config.toml
n_layer = 10
d_model = 768
n_head = 12
n_kv_head = 12
head_dim = 64
d_mlp = 1536
vocab_size = 26242
activation = "geglu"
norm = "rmsnorm"
norm_place = "pre"
norm_eps = 1e-05
positions = "rope"
rope_base = 2300.0
rope_fraction = 1.0
qk_norm = false
attn_scale = 0.125
bias = "none"
tie_embeddings = true
parallel_block = false
init = "normal"
init_std_qkv = 0.0131
init_std_o = 0.0
init_std_up = 0.0131
init_std_down = 0.0
optimizer = "muon_variant"
lr = 0.0158
lr_mult_o = 0.656
lr_mult_down = 3.0
beta1 = 0.93
lr_head = 0.00571
grad_clip = 1.0
warmup_steps = 200
schedule = "wsd"
decay_fraction = 1.0
decay_shape = "sqrt"
final_lr_fraction = 0.0
batch_tokens = 131072
seq_len = 512
doc_mask = true
train_tokens = 835600000
steps = 6376
dataset = "wikipedia_en"
MLP neurons of a small language model. Each row is named by its layer, matrix (gate and up: input weights) and neuron, and shows model dimensions 384-447. Each number is 200 + 30 x the weight over its row's rms, rounded and kept within 0 to 999. A neuron's up and down rows have the sign that makes its largest values positive.
Before each neuron's rows, "fires after" lists the tokens most often just before its 100 highest values on Wikipedia text that the model never trained on.

fires after: " |", "\n", "1"
L7.gate1253,159,225,170,185,189,191,203,248,209,183,219,211,200,146,234,192,246,187,211,233,159,189,212,202,153,165,206,163,137,206,249,183,162,156,215,240,230,221,207,160,164,149,187,218,205,250,218,161,174,215,193,219,240,234,227,187,247,225,287,211,167,180,186,216
L7.up1253,221,151,158,208,151,191,148,256,193,200,127,220,188,214,208,190,243,183,194,192,223,222,199,204,215,171,200,157,186,187,240,190,200,237,201,192,164,240,210,182,224,227,188,206,140,197,176,187,162,215,134,177,189,194,219,174,216,226,222,190,193,190,190,206

fires after: ".", "\n", " \""
L2.gate936,222,186,197,247,154,182,175,173,183,247,177,233,164,155,201,180,192,232,156,210,190,211,188,215,208,236,240,248,208,155,138,152,204,216,190,165,188,224,228,148,191,188,189,263,290,252,212,213,189,217,186,232,137,134,202,172,146,252,171,195,253,148,181,213
L2.up936,160,183,197,187,124,244,222,180,208,182,185,194,154,206,196,211,202,185,221,274,203,215,215,164,231,123,226,172,188,196,200,183,193,176,223,195,207,181,229,244,236,197,220,189,221,254,176,213,215,191,177,179,170,206,253,184,165,150,187,153,226,167,166,208

fires after: "0", " ", ",", ".", "′"
L3.gate1515,155,226,206,226,165,193,215,218,179,214,213,213,182,228,188,190,216,198,180,184,209,232,185,217,240,238,176,228,238,190,199,169,228,243,174,208,193,165,178,172,192,251,203,190,202,157,247,168,194,223,223,185,184,206,228,187,186,245,185,209,246,237,183,214
L3.up1515,242,166,174,217,161,196,215,193,201,219,156,223,187,170,192,167,233,231,244,171,191,229,203,217,208,193,238,213,246,257,205,160,208,230,187,263,211,174,181,198,159,190,159,191,186,175,157,178,174,201,235,206,233,270,199,163,201,192,162,194,213,237,179,165

fires after: "'", " Women", " Men", "Women", "Men"
L2.gate1215,145,241,205,229,175,212,213,174,170,269,182,184,238,219,215,174,200,157,257,247,168,287,176,213,206,203,194,257,191,221,170,215,218,230,148,225,193,255,217,182,184,180,196,244,249,152,257,222,262,216,181,167,209,169,181,186,202,178,200,159,229,237,187,232
L2.up1215,127,177,191,190,188,182,172,171,234,157,190,195,181,190,185,196,216,238,181,169,212,196,212,236,191,168,202,222,141,241,214,180,197,197,198,204,206,227,181,192,178,188,200,185,194,214,189,228,202,219,174,226,153,167,198,201,249,226,219,202,202,195,191,182

fires after: ".", ",", ")", " =", ";"
L2.gate1014,218,179,190,187,208,219,246,216,226,181,204,239,186,206,227,261,198,157,156,239,157,195,166,217,206,230,236,210,199,193,233,241,193,250,233,225,235,122,178,204,250,182,193,185,179,204,148,150,179,210,159,181,173,242,164,180,228,179,202,166,183,160,198,249
L2.up1014,180,168,220,182,221,217,174,195,159,227,157,221,183,218,235,167,250,158,222,167,204,195,179,250,234,221,181,207,192,236,194,161,241,172,172,180,213,211,170,250,191,224,277,243,222,158,203,176,188,178,230,286,172,140,150,178,196,160,239,168,227,178,187,168

fires after: "0", " the", "th", " \""
L3.gate1124,165,212,225,184,189,187,242,200,229,239,151,195,168,225,213,240,208,194,205,210,174,174,254,211,189,219,204,191,235,186,202,217,200,174,208,176,221,259,218,175,235,189,163,206,169,140,232,211,182,125,216,191,151,239,197,215,197,223,186,178,263,180,279,265
L3.up1124,189,218,222,211,212,228,154,157,201,196,180,191,255,218,213,176,187,203,233,170,133,194,194,204,172,256,203,260,207,151,219,216,196,165,176,219,237,165,139,232,252,200,247,165,200,172,151,261,173,210,211,186,187,226,216,208,229,174,152,198,201,208,162,231

fires after: "1", "0", "9", " ", "|", " |"
L7.gate1470,232,221,238,180,217,173,185,242,231,180,195,197,232,162,164,163,133,214,229,186,186,231,248,277,141,240,171,181,160,233,205,163,192,172,209,155,160,232,192,226,239,196,221,149,180,186,172,132,221,174,239,176,158,217,187,214,211,184,218,183,179,240,216,218
L7.up1470,234,196,217,213,225,199,179,209,154,210,207,218,206,238,225,162,189,238,157,219,238,212,200,210,149,202,189,203,175,210,209,242,188,235,158,145,167,183,219,227,221,262,264,183,177,183,197,204,216,164,235,215,234,225,177,200,214,176,186,139,171,204,238,150

fires after: " ", "–", " |"
L3.gate1203,139,197,177,229,240,181,205,228,149,191,206,198,235,202,250,214,227,152,222,202,263,163,177,184,178,236,195,192,208,239,212,210,195,199,177,186,184,264,152,248,198,237,198,143,236,205,248,224,228,201,222,175,203,215,214,175,236,182,225,129,229,246,154,164
L3.up1203,200,257,209,205,190,191,223,202,211,207,239,215,203,184,198,173,158,216,194,147,218,242,168,178,211,180,199,255,177,148,194,226,198,175,223,190,126,212,243,165,186,258,169,198,177,244,172,227,200,238,234,163,154,193,141,163,160,224,189,225,156,249,218,201

fires after: "1", " |", "0", " ", "–"
L7.gate1055,212,169,196,200,221,189,200,206,244,142,202,180,155,212,219,172,146,197,181,212,208,174,197,207,145,154,240,200,144,205,195,194,155,198,117,194,179,172,190,186,202,168,206,224,187,166,211,203,194,198,211,191,211,242,223,263,235,210,158,139,210,207,130,195
L7.up1055,195,205,202,214,193,176,192,254,173,135,171,193,215,235,208,204,261,186,194,200,242,202,211,189,201,168,187,226,208,136,171,224,241,235,173,154,159,165,240,175,254,211,248,170,243,226,118,194,189,188,200,152,168,225,186,166,191,146,210,210,189,207,221,207

fires after: " |", "2", "–", "3", "7"
L7.gate1224,262,175,203,243,203,171,255,188,187,220,187,183,168,157,236,195,157,236,196,177,190,266,220,196,168,161,173,254,184,201,171,230,241,211,164,195,199,231,179,205,196,208,147,232,186,236,214,251,218,205,210,180,217,254,200,164,183,215,170,209,202,184,224,200
L7.up1224,204,213,158,217,190,215,270,200,171,211,209,234,208,191,167,171,262,179,187,213,262,170,212,234,202,239,190,199,170,216,168,222,204,221,189,241,180,172,159,173,230,186,209,198,209,230,216,168,208,231,231,191,164,217,181,196,218,175,159,192,127,228,260,259

fires after: " the", " The", "The", " a"
L2.gate773,173,179,208,164,211,226,150,185,252,182,181,221,185,241,216,217,194,226,205,255,160,163,213,208,189,214,141,244,169,232,168,182,223,222,168,205,164,170,223,163,209,175,183,176,174,157,170,208,218,165,209,189,183,206,122,181,210,193,215,227,218,156,186,204
L2.up773,168,226,177,172,209,191,179,176,196,252,151,180,159,210,215,207,179,215,187,234,158,195,155,198,220,189,197,238,196,233,187,237,207,169,203,211,139,222,200,219,158,183,180,169,199,279,204,205,170,158,144,188,240,188,143,215,297,176,158,226,154,197,156,259

fires after: "-", " (", "K", "ak", " \""
L3.gate713,215,186,191,267,227,192,253,237,242,218,193,207,154,194,259,236,217,181,194,182,166,244,249,172,214,239,205,197,183,176,213,210,155,259,181,171,230,181,187,232,194,226,166,174,235,203,190,242,229,169,220,180,180,246,158,228,176,207,230,215,153,186,196,192
L3.up713,156,212,186,236,185,223,174,209,166,220,237,181,224,228,243,180,208,179,191,227,179,229,235,192,220,187,194,282,245,254,223,209,172,179,154,272,140,160,227,184,245,238,250,155,170,193,187,245,155,215,200,198,229,232,179,186,140,174,210,136,151,178,170,198

fires after: "-", "–", "'", " \""
L3.gate927,154,177,216,194,218,215,211,198,221,225,162,198,231,207,226,175,192,231,185,179,154,277,230,183,237,155,168,197,169,148,210,231,175,239,218,163,170,192,181,230,192,199,176,213,232,174,180,172,158,205,239,221,220,248,158,221,214,191,165,111,170,184,229,195
L3.up927,233,184,196,213,184,143,218,186,242,196,167,183,212,157,191,199,190,216,154,138,178,248,284,197,163,218,206,165,147,189,176,216,198,213,166,227,245,215,162,187,241,172,196,174,205,224,199,182,160,269,226,145,197,260,250,188,209,217,206,221,236,228,220,169

fires after: " ", ".", "\n", " He"
L3.gate680,192,180,198,268,142,196,136,212,195,170,166,225,161,168,230,206,117,194,162,187,217,166,200,246,209,210,175,211,208,211,167,191,199,193,174,218,172,233,210,207,183,238,241,237,185,204,198,178,239,274,249,220,187,202,220,211,250,196,158,165,263,213,192,196
L3.up680,149,156,213,150,221,178,262,154,202,164,201,222,220,218,197,205,204,229,192,197,204,202,198,188,212,214,237,187,239,212,164,168,233,199,153,178,207,172,159,244,204,169,228,179,233,172,220,158,180,140,233,210,192,187,189,214,210,194,173,221,214,164,215,182

fires after: ",", "),"
L2.gate165,191,166,230,199,243,151,248,230,245,179,209,181,190,176,254,205,191,182,169,176,178,235,207,255,220,148,199,223,192,196,220,185,213,213,183,219,210,141,261,187,186,188,168,191,216,151,203,190,172,199,233,221,244,183,219,190,209,214,220,202,163,247,144,275
L2.up165,211,168,237,156,207,191,207,206,208,230,154,232,220,153,260,235,228,191,258,192,208,222,221,213,166,219,224,235,245,215,157,185,241,136,170,195,151,184,174,204,186,245,224,253,157,206,257,143,226,196,190,252,201,195,223,174,210,208,179,234,142,211,218,173

fires after: "\n", " ", "==", " ("
L2.gate809,166,151,191,226,153,177,189,224,206,203,181,230,205,285,270,221,181,242,247,265,162,211,227,187,184,231,228,258,191,203,209,130,205,130,133,199,209,221,188,188,183,184,238,228,237,249,165,150,269,203,182,237,221,168,192,159,162,187,218,216,167,169,203,203
L2.up809,194,221,246,194,194,195,181,191,156,200,197,262,219,166,192,238,181,189,246,238,201,206,185,161,225,216,247,257,194,201,221,231,175,181,186,266,237,219,172,195,175,145,174,193,226,185,203,133,204,158,233,253,183,201,214,172,164,227,147,222,190,144,242,201

fires after: ".", "(", " (", ",", " \"", "-"
L2.gate194,197,203,174,182,218,212,184,182,178,258,231,184,176,237,222,245,296,224,128,195,195,196,239,296,178,230,196,154,179,205,238,223,229,232,173,154,207,206,203,173,179,213,167,190,195,199,244,167,225,213,251,218,226,212,189,181,216,147,194,220,254,203,210,184
L2.up194,192,204,176,231,221,184,207,206,167,226,219,251,216,205,161,237,236,187,197,217,283,204,180,257,154,149,150,253,197,191,194,204,205,174,206,134,142,229,182,234,206,170,228,240,160,196,188,188,209,177,173,228,242,180,180,171,262,159,217,247,209,174,229,251

fires after: " the", " The"
L7.gate264,233,188,170,208,211,219,211,195,184,204,203,137,197,197,185,208,191,194,192,221,224,167,200,252,195,196,242,225,150,188,186,229,207,207,194,281,245,156,204,197,214,233,193,159,171,181,183,232,247,229,184,192,158,201,216,209,210,235,199,245,168,188,184,240
L7.up264,214,161,195,189,275,202,168,176,247,220,192,215,165,192,239,215,231,177,201,166,160,223,193,214,201,204,189,235,172,151,189,175,189,210,186,244,185,186,176,239,236,205,223,200,184,208,256,158,189,154,181,191,193,219,201,185,238,160,164,200,199,127,195,198

fires after: " |", "\n", "0", "-", ";"
L7.gate938,243,143,145,172,229,167,223,191,200,182,182,223,243,196,187,208,210,235,160,224,211,191,168,191,205,238,276,220,178,185,205,213,192,211,196,206,171,149,154,241,234,265,238,170,228,212,110,213,203,265,238,194,218,266,245,199,197,197,129,194,233,218,179,183
L7.up938,165,233,165,161,152,197,185,231,171,204,221,171,193,145,198,216,246,220,221,227,242,189,248,235,179,222,168,191,266,165,246,106,201,205,222,140,198,212,199,187,174,196,198,217,178,265,199,183,159,183,206,221,207,210,198,174,201,153,183,152,204,225,190,196

fires after: " (", "-", " \"", "\n", "'"
L2.gate408,207,174,241,228,179,230,222,162,227,183,213,228,168,176,217,223,202,200,182,129,144,206,220,223,231,168,213,245,177,204,226,249,192,239,190,169,238,236,200,216,270,233,131,209,261,197,177,185,232,249,192,161,169,158,211,255,186,221,232,192,245,142,164,179
L2.up408,176,175,237,213,188,281,212,200,191,226,182,204,217,205,201,218,192,173,218,198,203,219,255,199,203,197,179,229,150,148,238,248,187,201,230,191,250,227,176,205,232,174,156,190,265,168,222,193,190,215,217,189,246,209,237,200,134,190,164,162,187,205,211,192

fires after: " the", " \"", " The", "-"
L2.gate1128,229,215,172,114,185,205,228,204,182,243,169,208,158,181,221,194,175,212,179,233,198,213,234,197,245,224,169,182,182,186,195,205,227,201,251,169,264,219,185,244,194,191,150,169,192,123,175,183,193,185,273,233,205,194,199,181,166,147,220,248,239,150,245,242
L2.up1128,172,161,178,146,262,194,160,175,221,205,218,217,227,191,210,147,225,198,191,142,170,203,176,197,162,205,197,246,169,217,198,224,162,189,239,220,218,210,215,247,145,175,231,209,212,212,176,146,210,223,170,162,188,189,206,163,245,116,186,244,203,195,183,168